Weights of a small transformer language model: 19 layers, vocabulary 16384.
MLP neurons of a small language model. Each row is named by its layer, matrix (gate and up: input weights; down: output weights) and neuron, and shows model dimensions 48-303. Each number is 128 + 24 x the weight over its row's rms, rounded and kept within 0 to 255. Numbers have three digits each. A neuron's up and down rows have the sign that makes its largest values positive.
Before each neuron's rows, "fires on" lists the tokens most often at its 100 highest values on Wikipedia text that the model never trained on.

fires on: " ", "–"
L11.gate2323:101132145120138124114116123143126130118133138131125155123136159113152156127138118129151136163137085139077081123083153105129141165097118131137114120086122123108114145177145110156129132151095106186104135112112142110138143139145116155133148085118167109102117141106154132137115138114150134160111147104115146155187092160143151109129130112170128147168095174100159144155142139116136169099147102145103065142144137131162134121137106146094133147123169100112152143080133137128173142115138104165144189153102128129109153109147124112100144147107221113095128071127144083119103094073113132118084114122123123111129122119148171135158109185107107130100096122102089094149123150133151145155135106158160155137143106066090123098167108119096077105153097123135129124108091154093150111121118128
L11.up2323:126133144102129097143122099135145102141148166181089142119118116119107092109127129100111153131146145097096115133105080120145157158119092125103125135054109148138127129122179130123091124123151121160157115138105137093146157170077122123077164115146151137140121140095159136128132134130137162146130110120139137098108067114150107096119177122098169160135120109130125199129123113095137125141169111129120135168163092146106080121149110157172091141153113118150142128126153161157091094139126138116137161156175091165166125114146127148130152131136181141148136122127105125139101120143107104100135127101107124113134146107100139119129138115135119127147100123130142138126113131076123127143114098086085132121157104131101146086150146145130123133111127072163132145125148171124168111105117130
L11.down2323:140154137135172125091133115129137140125139086133145106096121118126108097136108100092149066113134147096119071160133143121143135098113106126122127156130111143068125115151083124128139053103098107114170122071159164166100148094157120126101139095144091107100145101145131156134160145148103119159118135125084133110088095150086112144133157139152178140135125144086108127166110141140132105137146148124126122120122118132103114152156114136095130153142130145138136123145134151081152120125159117140131167151146144155121140130114143145120156175128171118155084104122144108107101135108130132121149136114100168151129140128127107126102132123135137135103103122106106097180080109141177148107115158123116103161123148135146187118122123143126137156108131126168110107106124145119147103129109066

fires on: " ", "ly", "-"
L11.gate1043:169098119135157176138139119144106170122121140153171190106150137185123105083089123127120135131104111138141131081107121137096153105143138119112118132170126119166117142141178112086169110144169158155098135129083153171129102134153167103127151129097118113113114117085119086130110150142105152108119147157115137077121131097171158134138115114119145119113124100097128095086096173143148157156118082142141105147147131091183167081161117092105149124191140095154135148144139083080169121143100112133129117138136166154096149096146096109143167153140117105164113091150103128133126145155105126134115106134081150140127136146108111141144139159113106157140159152150150122142119186153083114100144138118177127176127143112128190084103115138144155156165110104096099110129134127155128151106133117
L11.up1043:139107156099135125124173099135144146122124116136130125075135126143144177176124126147137143093125106132115118156167115170095080183149104111163105124110128106116200109106153122137114142136099105118122096109118149130112100176140137096152109109126087137147158162154116108126143143145103089132131122118108104166105146113118094149141144130158168123086105118118161134119146153142104076141133134133119111113117148119110138129188127157085142125107116161154098126119134143133158159081103098147116129165122073103157106155090119102085144152098105144089113091098119118091159114130160071148172124095162094126107165089082127105163127112141146148144137142157134140109170145114122105113100132140154161104134166133171122132140172117139113157134080174134143090154107149104149163120123151
L11.down1043:140092140098116127129112105105116139119154158130107096113131101167127138131120169129098130075132106139091130124104118146129121123082123119139129102114184089134133149086097113121129119116129127164120138153124133126122126126127152140106169142105135101114123165137089095144140111111122147155115129141133127149111140083099123145107094135123132152088112084167137146117139116122109130136121092150148128114112137092167117154124129175114141161160159082123083139113154126089164134105096149098151126134046167125052149099085128163120138170123163143094128091133149134115153103138152119141156182140165141119150107106087135157126180130115126106173166117141100155162102131117146102133101154144104160067125094087105081121102127098148094095122077114123149130119147130171144131165118155

fires on: " ", "0", " in", ";"
L11.gate908:134152101128152130132105126106125133121165138165125124161082093108155104116133076150165083105178095146098164105131125121128109114095104153168156143137095146139133146119097148118105126107141129070165087160156149070139144131115133130099114146157144082137161118136115125143175131121113112141150124118131170095086167140134141147171143134139081138125137126124169093139157147105134153125102106163114124148099108126135108179145113155119120151137144110146131178119132158120124114109151114124136133138153167119113121128131163116176054085151120163169134124145146138111134127137150087144141134152109157160096147152144155103133126125137094155109126087155159138098098096121131083151149159149101130117142139111129125106086141128103122106143132094137068127097121094181144146124174104
L11.up908:118104117134121147123177182153138132106126157145106089208137143171104135140138147173160137156096165088138132143137133078071119090090159121102110161085108105128146146136133123140163121134133161117130139128141136077146099126140151154128139133129151122144111106101127130103144142142088104086168106137134123128157147119138133158147125115119118110145119141098078109151140113130126139110121131111116127145080126174116126151135115106101149088111145148119117138168112137153120125146129147164124117138118145129139101130136100137139120115081131152150156104146134154191156127127151070156126157118096079105147125142115147146100103113152125117121104172115157122114150146117143113104157187085136153125144125113095092138130078135163087122101106158139093108131137119126150156112115123
L11.down908:128167121172091145143157118136158127118133135132172157085115135120109130099138123149161160111121175100150122165133104153096150085112104065157127163119124137161153149129177127136127078106129173112121122115128175099099143135113142112146147089099137094101137124152135089113156111158167126075166093113139131105119127106134130117156128123149155134152160124094100092112150142160117114118092103144155075094087136150116126160174137136125127083091098074158128160126179079101131108121165136141164111128134119131168130125115113112155111129132154174137175097151112126145130149095171117108144152105095112153126112122101127111159096144142102159176107137127107082095164162129149165143132139106154142170118102132119179158120151155166085138142129144135136111116087118118108145126171075

fires on: " April", " June", " February", " of", " March", " May"
L11.gate2200:116150159142187147131164157144135159145150140142101127114092118103160132149115097148135157131100141123105148126116155132168160161101124178122083101141147129111145155145133118154122088102129155093079117102084093138170176176149103130147118158099155135143141106140163115166126106113130171104151100135170117153131133116153157129144137125151146137145093163129098136136172164145121116127140138141096092115124116139133119137119143118137139146131094113159161136148117121145118177134083093146156135149104071117142127098105141088122129086122170075134149147123164128149124142104150126200105096113091087107134155144104157127126103119142125111126155097147145126139106153175113135104129107090135172123102083107142138104116084131075119125122126172135141151146131127156173144125117135
L11.up2200:089159140118124108136122147116153123127156143148125108117092140145150153097116134100139186116153149164074150156112092107130125149138105139163161110158121138146136111115109110186111132150124144081129133166149161127187102141175148132161156121094118086144132145173110101110112134127164124118143109141128132126121131167118177112160142132112135082064127148113161095108166170113127153087141078127117115154107141133103108148138112104141120134174126139128148115141146166143087147156110157129141112079148131158126157126083075121109150164159124129107148104117118080116106125146147147158117152120137137120126080137080117064116127094161118158115138121173151142165104134144124133134124154105090124125132118114116121091132159107121142143122113141113123106130158166135115116116158143
L11.down2200:141134095163090125128100137154143178129155084088114112127107084108103165169137099094092095117060129135136122158098154119092114137116153124138151132176142125157174135096141123142147123132108129093129077150176101116138089118135138110130135115164119111133195132149118105131075121130141163083142121155086172138135085142133124133118121117133173105151132155136151118167144094101127119073101121155118139135148070130116113107128139153090142135126129136161165134146166089131155126121132138132137105146096117151109130123161125081105124127083102136170120149089072147154140145171108166163102125150099156117155113124129164161106143113123143121108087118139156142155160151157120125135134095127150148117116146117169128100098145137164156090128101132130156128138155124124142144107100112

fires on: " and", " to", ",", " through", " from"
L11.gate1754:137129132096146111102093099097143107101138138112113147090096145131142114101120111116161115144113164120085116110111092157121133153159125105113125157117182131138128115079108125116141161128135139129120110138149139141140116116111174080138125125160102067123119134138105149095165136094174158152079098166079148121155128098095114122102159115117069098103109080115121133151123136100099153113159086129070153181123122127159135107143157116161086151106164102113182158101136124156109120096106109105108141186135153160078117139128141148114093104176118121117115122132090159111095173151150115120167111100095111092134115157121127172153137125116117164128111153150088138154132076117075122108124130148131122104109140138167104114148109099112107146131177136153080137119058123115114138108141095
L11.up1754:134118154146161141118118109122117140110159129119090130159123176156096155125125138132161156132126065128136154141119138158121119158127174112162129114133161108143135116135114137123120135136124133141154103134154127185107136114138110105099103091145190103133146129150094128116121165110155121152088117128119142153139137100103133132157135138132085163088100133147141137177106131149121123121107111150145108132125115140131163141123157131195126109132113147151109121154154090159152119137134146067142134180144143120163120122162116131108129099156143121134139109147113146135145135179133096151096155122134108117168132104127123115142139116171152154103145127150151129134115095177136118169145123144144093093137119119134126164136141140041109108083122125163140114121117117183150136164138173
L11.down1754:098120115144110149111147159148131140099115116063125094143133136136138144129143123130106155163078100125102113157131157150089141129155169122125131121134105134115150109110108113091098079152148150155102143122138131101120135120123141133113123113122108102117102163122146139096110115144135124135100165126087114110140110122113100141107164124145097134142124131101129109127137153099132122125144086101098182137133114119132108127150106132121162110110124129131146110139100118116101139099162178113113145128150135124136115106139125106179156156139116117108158101135136115094134114165113131149094135120123136100136138142103089100127133133140115138106159109129085126112099126152122135147104098135095156133126102105157149144119121150157127077112164113125100119124152096115054118127137110

fires on: " not", " to", "9", "8", "ort", "6"
L11.gate1748:133151117138138126155124147117129094119124139167113140116106136126097102154139149106079130150128141136161123128118147131122131177101135164144162100168117083156118147123143151154133150127114129137160124148140118135140080120126159101090110114142118130135126149119127130103075128118145144150115132166099140094106143103148124112112141136108133121141140161151121156151090109180106112153132132122157083110097110152152100142157173109107126121132105125136117133141127149150137131149107165134154108141116120141105158150123163157147155131100103145123134151168097139119120102110103144136184121166139097143125163157117127094148103088137140124110114107083163101203142154110160126102080163134142139158157132137154160145155112103122141187124143106136095064142134194083160103108151133
L11.up1748:092163099106154142106117139127139135142136159127140143098123160129137078146139149153136148123121120141142123077081137134125143131081142163116131137132134118134165131127112092169146156144118084125160060174091061141115112052114117103110148140148118106105150134130106145121143125129149108149129083160085152100110062134088125133132127139123116093082089130127151149138112127145139158161069169125130139137121115123112122125112128144116167115113117140083118136110136111117150142148151145130144107127113170159150154175065137133108122097126100145161090130136134134130148152090099118128128137132109113110120131056110134178147104143113095101153119136130110138186154157186125127133104118138150142163098110137089135087121123136125192136141173136128111105131156145123117118141100116
L11.down1748:122114114095102137139150105132114114117143122130177092172158090115117144140143117133121125113152145151114110141143141102123115114095122118109123118170168127129123105142095142119114159107060130143164089134125142078122143073118141117102111125167145122121110121099104112157140125140146114112119138141107121143121117154109110154130122126120147126085187129151098140122106083179109125134107171142145160133133141108118148145134145121121154123143167110104097102150124129117129148115130139122107115190145144147143168144120125127098148147153149148124116107129096123162187121106127136142084144139086152130127147161122128135124119123130155118173138065120134140106138129143120166131092139161109094194142150082142151111093144107140133134101109123093123177158123152112149089146122134

fires on: " ", "00", "30", " three", " December"
L11.gate285:148115143145176171115184165093158077096143131133107110162126149113091132138085136117116140113105121134104112108136106123113168109173120152125128119171120110129121134141113105180133149113125156091156144157103155137108110103140129114079128102128158129131136106133157143143106126117194171114132126159173121099103138124151144095120119107145100144056119174111103116090160076132113134107158086135159108104117107111161105130136136120159101104172108151160141141077137110119084147149109100116132061127149140156123109140115128139125107133108095127149153153143136156131119146117146134115123115094124143153154087207096128149127129146113078132138142115153171135139121093145089139102101122143082138128105119109099140098132159133140148142140120126110144101144124172107165128142145174
L11.up285:117126089162141113148103111096138077123127126112135164119122133142185151112140117117107093085108126182138129164115124164131116139100129110166105108089145146157124132107094077140127119115110143154140156115145110128154136111133125141153125139114136097117137163126130128164130146123121142146131100152117054156153117142156130104128150096148107130141132123105098132144111122155141111084114164137117099162100082155111104118127146090148094139117143139126141107127114159136130129118163134125095138135100106126123120162144121119123183107130117118186136135126123089154166126122131091192113150156174135150128142146115101079159139157149112161122130131134132095144160159178143097125115062153115142130127102107186126127116131087126128119113125156159131126134105176130117187115174118
L11.down285:140127143146114143122125102098140105154121117124099110134132148167118090156130092115125088121128092114127141110147129139130135090120153120113112137136183124093130121085142093120145144123130118144151159155114150125116122157119091161144127138121100139093146150124133143138087104150130158116105142131187093150125135083133130127149137106133138143084110164126142158097098121115120104125155139135151093135101158142114144116150124091134087099065163117095169153131111108140123154152124122075108121169141088140150127119091171116132140112135128133113088075136141107130167126100117146143101126133151116186139151148099139108142102133176123121130164161104153092159182148146115129128096192131105114129126118081122142136136096138120137128152147124162114124160133151077152129121202137

fires on: " at", " until", " to", " through", " –", " during"
L11.gate71:137045132114154155121133153078135096113108085092118124112155123084144106130129126158159136126159119150075107125080078128159107112128124111131144147180126104162120135129115139137135113119129143142135130094139127094102126103101170092147101132110128083129120129080130129158076114136166097139141121126136109108125155170158116115121143133158133103143100122129126087119125122100113119152158120194116159128089093099129111127144139120099113147160175106119150117114115118127156110119111105085185171135118112092154132101124146122104151133107088102095142117127160139178140124167127140131128135149108147115134136149115074113077137105095116150118114092098119140136102089143138087096113153149133115134111155084092162153137128125099114161121138077173075124158131104147130122154131111
L11.up71:155117143118159111120153140139140111163137146148124106124113110108133141140119094116151139163178106190115079163151125117099128122139172146110132154116132098135136140187167116129134098090121122163170135135085135123143131132119133158164145144115162089156114165139147175148163104141131137107094130130136131113155145111084144093121113146083150129142107152152114117138127082134099139104125097135121138079118119083100155151116148154138140120130167120152151123142133120085077137157128082114108122134148118114167141152097140099137148098099141123125139089131135156145147100138149146105149125129133106111113128129144111176101105142145135158141147152132145122114088098104112161141099132134134128129126099127122123130176160125138110138121149119125160114106141105140051140122113138
L11.down71:129112087082106122117116091142111109161171173135114134130111068161129095108124150109087143131132146155139126146141130126120135137089161129136133144129130132094112151157169123112161095108122111178130143117111101152162075142114104144104157155141170137074125145170123124103163122158162143131093137115102158153133136134146093117151087146099091153150121144163143146094152131146133143126138100066134157132122114148115122146125112118104121102120119145107085132132127127138148143105097126139110144086118097143142132144135113142053065152151161150153109124086145141077142137077137131129151133107115141093117107124147128127108093128103149174104115133141112125118123099074074176150119093141155182128119114084152158174133131106124105134132131135123132090096087157101116135104139158

fires on: "-", ".", ",", " |", "r", ":"
L11.gate1861:120118134125115117119137137096141114186135101129120093117187081125103132127095139157178151095138128124131138156116127119155124122160091067124156134117097155132113141204177154093136126124121130144119106123156144125141115140130088137140095141114108085110144138158144101138140111146145121114110136128121133119159137130142107142117150107119144123152116131155142142128107135125106107126161150127117119129118118097110128158091118157092106105131129123155098119153102165145116149115116108091153108153160146124107137118133155115140121131132099120156102142125105114117152147120090086105104070105137144143126132177094080122087128122152142140125131106126144153119117124143121089110116129132124156167128151104127113153149166108104141164143123121117154107141107084145141136132119117
L11.up1861:123124128162119106136142100090129150114095090119157094136172139099122112176115128100104101110100095127109123132109134166126128113134140133157136161115136123141133103087116118103174123089121133118104168115155137173146107096136118138105140103127142126115134120135142117144128123146125146138125139158173131118126154124123128153165120114124137129115122064120129168136118127147110149089163113132124124098121161132177099123112134126123094144144148084118137151176135145106112154118132137146145109145120131145117109147155144110140124160131187156160148123092136155110113124098159143094112110149129094149135179168103114134131158133104108171151168121174152092118119111122157169152122142130182144133069152131152130161173126121152118133093103169110085104154164175123120119123126138
L11.down1861:142150112166087115135123108109107127139101129170164155120156124127098139112141159165130105141103117169122114131114107115142164090115097091157159113133123092130127126131048147113121133134099132146129157107092175112118147115144110102113143123188154131103134169123126174161149117138151146085145132150139117167120095126115112107180163174094115120099118107116130136148125112130136116090150171076147112125084120086177115142154115124129119114148134148103104150123137097166184164146117088156119138138138089105095164131118155137159107092137088058147168106111100118149094109139105113155151126135114154135087161128108165183129129158099137104132132111113126123168131129134131145111129097160157131151144131134133166112107159133094129147107153102112125105153182142118172125118112133

fires on: " ", "ing"
L11.gate1501:162112131096136160149164121138165140106167152123116180155135145158138116098129154141151080151139168157147134104153168141100128133140119137140143104128124162159155145161138118107158140111120108146135132114143132136157182123157114150124074137169106132115126159129168128093126155109130187144147114127162174146113147107095153154143101085131173129112083140116111129120176172103166155136086177151156102113137122147136114124099164131101123170107107127153134095136143134122119126175139131086111121124157125171134127139127109148180134128154147144159098126124106159121093139175090076127139143136110136080113122136134104116136115135179100150152120117125094118098119122136137160148087133110081080128106193119120124044133177100132108080133129130101156115119141133132092147093122139
L11.up1501:126113179122104120164183130110143141166112131149117128153166127131105167125142131116118170131106127147129090093128098057130147137121113123074105148061092148125141129131138137089107141138158127157154147095139186112144129113107129110085164132081173142102130161124163107125109152122149091094131177093109150137125118121138173123139157108113132086095167145127113182123130114108122124128079114154094156107160080105120139157107136166122143167129095118155137111121179125111146129177135124157133136150165118141103152105139177147138113146118126130107133099123083126111175115119129133160119123112170123127135170094139117154146137122178129121151148148117145113154115144102154096112098162125083129135127138116105133123117154146148129145133137114084087174153146126128142102084129143
L11.down1501:183159128087081133163175150145132170109140109127130163131173123190141160080130115112120144136135166141140108144129130116120146060154146106141135144083108139089168110155087126083081125142137121136128176108101104154106153126135167143103115116119122079115122156146132071114113116110120177168188135123088140116117122137106115146150107156148126172109128125162098135176131152102105126135133104151156158102160170102146105111181127083127167117113118135130137159166167131112110129146099165075141095138139114124128173124138118163139121129122111143126149104131124169116107105156115127141082115139138150088142111119126118148114157146129116126151108112154112147115108127138117127101120109071090113132118114106097147107123155125121100097159082134128123118145126118150107126150140127

fires on: " (", ",", " [", " ", ":", "-S"
L11.gate1383:112134105166123098125131107148156168116177194164137137154100083165139116144122136170162136106166075130152092125141154115131133128104124137120179144124128124127121164068081103089132112143160164131125154137071116125159125085124135136138146117124145147138136112144117135117096147131124112141173139070147105146160148169126115160138126114161100123106133144102130120148089144138113122107118118124105107141125128117125173119147118127165103142067164157167118119124158120124132127116157121112087110157103072142179111128130155148094140108142147124200120137144129087112154135129128141149134176115170113136161147097172146107138109138109101124085147134120151136127119110151139127116128196140142125172098088160105118087128119130146115089181148120084099152101119138109192162148137103
L11.up1383:086114133122169095127141129171154117118122170126122138141101163127152128101120137151164136137140164182133111092141143125188145154174145080175150175138151115112148110162125123059132187105121132133088178122166159130162111101145146125125131107144129132115095115095137149113143105124148118110146136144157108115124136147127152140131086111132163127127172146110126130165129103151116133180108163136138120127134133114112158148119123102148107142140109116153176110148132125160121160098134096075085142146091099089137129164134118125113160141130135167161085118139156120162143098106105114108116106081136110146121151151162152114128141094088098189109144086142124129169093130168134166104134104130147168103157156125107159143138116116133109140190106139141126106118148135132175118131127127
L11.down1383:131118111095177152120144141109106132126159107077100090145126095132128089144116118116095138181134121114139108100141136169141141057114082136150134172160150136128152141097156148081127161123086132135117097117154118144130147143128133111114113117164112126131120149101117128142116145114156165147154108173138113132115124176107113102141147127141119107163124158133115121127131132124132107061160157132116100142127137117104105107135098138140098122103120106117141118137087126109167111102168117138129157161107139141095133126113083115153137158120108135070114118126136170093137149122136161122104135129150134116130093111116155094154082147130121130127123140142142114117094179106114146123114120121155167156124074153153123157152077148120119160147100123122145127102113134085185085126109120

fires on: ":", " –", " -"
L11.gate1638:140155126124131077107124119061171157129086139123133100135090156138128112144128099100135115128166097154123141134111082129115161119137138163096096135138127078102128095142144108117133124133122158122160167149129159165109105116151153143131082101131137096159164140164159142148123160071148145082142156100150161148134154108149148146142136109162094148128114117089108142133128093135185134094151133129128124121092164123135123118144122110120111111133160167095097119167148108113156121162135176116089108148139137091096147130080191116153077132151145137070105109141096124109118153149121102150114168180132127115115167164134122136102123117100151151155098121130112099120162125092113092113135136099121114136071125125144131142122134146096129111119096103142130089135092095137131152107114117
L11.up1638:122118164175130155139156127130163100132116104129119147155154169131090136106138122132137168124123129168133119143123132119125127120136169094107115098156166126117145142125155077094111108115125097146139141117120127153128151126136148164131123097152102129137122128158139115156119102132128153104114098088155134149130133122128136136151096126122123139158177085156117140140111118116141147133160172122142116096139098114133125069075140113128157141132100111140143165137103139138170127192144157104103141071100128115087160122125157133172128098161123156106115117088118123167157121124094087087124157113141154102119163152137125145127178127109153125146108146098155111173138111120164160158132153118132121126124130098125120075135105110100097144097152103083114118193114141158119163148125170
L11.down1638:092137109130124123098109121148139132126135144072132092135111108186126142126129121116154124105173089148091124132125110153120175114164082110102083127123107127138133136124120124130126178145132134148101122154107101135092150098148105160096146146080125113134113137152166128128123131136147107166109123134139156151174151111147142117158136145178120116084131131138130158161129092097118141147135143149140125159125125109149071144129134094121123074149151110090107155195135115104131089142093131084096135117161135158136126139093125183142147119144155132137144141144123113132100138127126129127138157118131135129063141164147111111119116125099122115161091108129141132137135087157125153172201093123092096098114127159131094140064124124100168120096142155098178130147133103131144137080139116

fires on: " as", " ", " born", " of"
L11.gate2131:106143126109131193113119120121103092153118125160127122130144137174103098126114068088150134076117131136162134124141153126116131119130081133105092093119124099092116082119136117089110151097199147137115140164121133152118130124137095141107148134117118090131105122093149146161160122105121139121146137149158138142109117100131103100125094140114102105142103104115153104158090136136153117155145140159099112116143103170154068104145130150140105165110138161146096121087186145084148167143140133120139105106130079148122150164085101099110142122121154118112134126137162115127162126131138141193131115144149127136150124147116139069137101151144152119165117142123124129146103123129107124092110172108170092134152138155156144123105122085088139138115137107128088153163112109098122067143156123
L11.up2131:159140086153135145162188122121089157092147156162135150166135156097124155146129155116091172167120168128151133120119096120046100068145098126111146125121109161106141114127122172105141115157117113111144111103129126146130107078125134148140109136124161129142141146134093119115132136117195155113118124112115124094128127082134153149133166121108152103157149093138130151109126158126141143131119124142147131075135133122138136167065158097160191122134099138133168063133159158148126145120119174112072115153144126151161138112131146157108121143126093115169097096112150136103123171107132129155135123170114139109115109159108086114099117134149134135113124141096116187129127145119091132161137124097145070090144154147121116125116117115158088155118153126134090091116150114124161121156159171
L11.down2131:113100082076097161154128137138171140147181185141119125098145097136163133130174086152146103127113131147152142141128127170155122115146145113151163152143112143079133080127094111129099119188146090154117134142112147156133101132142120116142179121110169162142153164111133115125104104173140120108122178137077126129114134091134152134123075123137086155157151130131126156121094121160158125118081117160147128165099143156141126139178134127111140132113144137138159117120111148142100125143108123151127152133183096128084139112141100165141147092138137102150114098136092123149151134134150126069127142123142142071144103129127116145135112101141128137133149153102118136116127092105115107160130133104141101138128144085099132127123151098115101122112160155133150155168146142130167094144107124

fires on: " and", " of", " to", " ", "n", " In"
L11.gate1813:119143189110083154132128112120142126127150097111136131125121115131181162114115140168122124129119114057124102134159149119114167143133108161118163179152156135143127116144137146133142142149163139178147144137160126124137108110132136148114109165115086105116148143098128114146134126158113172111124173121126112133117117147146099135144130135097062115117174137157103153097140092131130085115131123163137142121125119073112134151150149125142178146103095073139128118126120124095133086109137145093156106052156158149144128129114114129169133127115122146153126144142132119093139046139117107181082122131116162139120126135115114125150151172122097116125140145151161131124131075173103121117135131139147122100150160123093167117123145142155134115138143124159109149138131160130134108154121117
L11.up1813:133168111093137159127130127077119140102116090145116091121097109104146135123129139158122114141133121096098088092142120110113137098145102135144066160134128116128130082078134154114103129137096098156102113141125150138152111123140092159149077164093114138129130165104152110133096120138144114134114141121131128106120166125148119136148157109141085120126102144115149150135103175131150128096086130127095153119128114139138118124159146142128087125142102116150121161117131148161101102121114150139083105079137115093152141104114047106129139096103130127107115162142114143118125086108147064160106122105132145107150126140199140169125117100150117055107104147120146133135183143104115124111136147101121132153150134134130165109136104150111112151103137128125148159148120136147124111137129133
L11.down1813:146119119116131125159103136115109159123098125130087112126133127133171114089141123138167114112145151130133108085122104072115138100123137129111175124159123144108155161134121104149131111160147144076125157104132144119127106153144086175141109095149116113135130104109109138108114116143086139123157161143092141121146147113108165121135115135127142150157153147106129133136126085149124110130120132138135148158105149153181104137117081113149137090138156153134117143175140138122115146140099099124100129150141156139126129152114145132135163106151126126124100105137148107141150133139121120125142106132152124131156149155148138126145116093111099105123119109124117139111131063128131149114111099136060119138106049099153113107149128176086175131121128101133125134068091131123126115131095138

fires on: " ", ",", " of"
L11.gate1264:122129156090149106132125114108110150176105165137119147128130104141173137147135087084149122178131103153150137147135115096132087156124122113115146120136113117149133146157144090126133134108095166124126147155101119129145135110128123123129148117096116059140127102128105154143126142105130120091145165106157109124114084120120130139128079084110131127142180137103154115125110109088133162130172051158134108136147118135107134135113145171112106169100148107135120160144104130120126156119085117105125156141134084148098102105127131130143128158144144141116070177102064129140157165150092092123136141114172153114088119133122100095129146155156118141101159130103129116143144117133109127127114148100105110165096081095136157178090150143137147154177154129142157181147093148095117117134141124
L11.up1264:114157116138150124118165122124099145147150145129130168154133116100129147149127127131136172154125123173168083137138158188107131105110199110147140129107123109145167115145115124132162159093145153136147171137110112125126147127098109144114173169139136119121142153138162151141138152108148131182123110102138128098109138183097132154173080082122111157087128103086160127125077079131171163136123101135114133154160112097104128154140149088119104136143162142156142130139136102113078143146128170074150119103143113143156184130105124090167169177165156115167090115121139121106053123132095117135101127149115113119083116137134107075113113149131128149137128145147162134153117105118149131110119124104146143167106123128115137134091124116145106132174128116142139109152103161129139123120156118
L11.down1264:152111123176104106133117145129136137105126141099096117122131112067146124146128111116140149176116111104159166107125114135136103126100163142119159111161132124098184135154149114119185159093128133135204151154150137121110169116159108168148182160120147105126148164173141133140074104105110120169121133132167163104130089144148085137136157125121117128155112114080121123116134168134185113099159114154133161149136130171127096115153144123083139176124138148129152157117090092108133126091134121088114108115117135161104184120092135111147100131122168142161124095100141122155116122139104149188099131135104154157123116125110151134182125144122134138135146157125080114094085131155173145131075123158144130108093139124139108120106144149125123123143137120136109159136103134115119158150169109

fires on: ".", " of", " World", " ", "-"
L11.gate2007:130155125137121165123110128106140138148145131115166158144108142150129158115151150157120138116126142141095132109135160108128106101139130163155133110114159090156095135159128130159130131123139103135162141096140085112130179077136142149112156139133121117153139126106142109121121136094131101136153145130138126112139178128124124124131090142099128100134159122100133132129131135096120060112155119152140102126143122135092160140109145199092148142123100195133133150083136117135109143159130117112119099126100152242151129160090146132154115075149107149139078093144124124128116099156088082123130141127144107121128156156120169154070104125137130075143120139130130121122152129139127105106146186120153166119156097117146113100060098096147102133105098146156137124134145172102138164091122118
L11.up2007:120122131127132144087151132108148158108139142126123137100144104106158153133128138132117118115111142138105119112147145115102143105127118140155125143098152134142097140123138131136141153167178105128102148117114130148103127138128110180160115106057156124151151153154120124116127151108090129134113124115121140207080139129131127163138112129090113114087091098148133123117130140137151149149131093159124100124146151107162162114089119114170115125166095150124148100124109123099154103147076176127072159106104144134136164124147151140074155072116120165141123167099110130134074119137141122130124114092106100088081144136117074120142137081087159172122145097096098095149114142116109111152113133128122130135102130106115114123167158126117135097088139144173115130158083125101126093136127121
L11.down2007:148099115135136120141134177111153151110138109132109174095126113098097133102131101185120126120122162119135138112142136143129135144120095120128148139152115115126138141103126126113163119129122166119130140127177155132133079143146103136117103119134163090129124104106122122122133154109109081153120118111145160176147140133136106107127110111110137143141125133117124121137126154146158191114147101133090140112152136160107144113121101100194110176084135126169133114137091148119142123118140130112165164119178155086117124138091088215150173107110151097107071115130150145121068116133115154126102121119148175127116100124096100055137137159111117092109142099138102106102146141103127143111128128119123084161095142161091129135154099095106109117106174139118134151116113146164167141131104173

fires on: " to", "20", "30", " not", "70"
L11.gate91:120150108150131079097111072112146182161095118129150112122170135161160150130092131124162121191154117120136090161125124110114100150096129127118110117118162112118128104079158120139151157115157085086129115154158164136131110127150173119120151109144119114098136138131173113105144163140175169131112125124116081105124130152104101130090134146144092123072142158141139160144134122131106094110107143143160145123134134130128131147120132124105129142131105140103139134081090135167124119143120133108155144154107127128155109174119110114159083148097119196133092144132153125113121100160139131132127153153118161166117142120176134141134118098149145136147116160080138122188193073139160110084142135106140126138129135142133142104098111143144125135141152110141131129152154130116085123127109098
L11.up91:111116122167101109088096107123121144103132133104110118090117167134104089150116153124142098126134110175119114174094146123122128099145138092124096092099116132162139135107124118170111126142105126094134147100145143114157147119113130138111150079137140098109152094131093107137149103145128166129110122151131086154093116127155083134125126136155168131114144132123109151117108126148115097126143131108113146197125088112086100135108168133162118117120118129116142121105117115099161134098110120122103098130163085182076085097132166160101133094169155145107122122099104120160114122166094136116154111118150136146100120103083165163105144152096165080118104156123155109173105084116122185152115140160112135124106171150112125150138140173136139142096095088091117157163177148093138111093121131
L11.down91:177109098175102102170094177116093121093165109148162186159135134142118097109140117127132121152089143146131114156135146109139102093121100136152129137125148115123126132102147138096115123148111094139119124177156154153160162118093145130144147126125135117121139136142078111144153174132145130143086095142097183154105133075137129136129106116106136143130179124132117125128115127131124122133118138181110109124169147111119123179110146180144130151130186115046145118125146119158131100095169124126141114100085127126131104157097130122156151124147160077088137102120071129140103126113145153118133136085162155074096109148105173133158137135135150087126135104125156099142143115158102167158122138128075133150097150149127145129124157133142178095155106147127121137147151165150116175153129106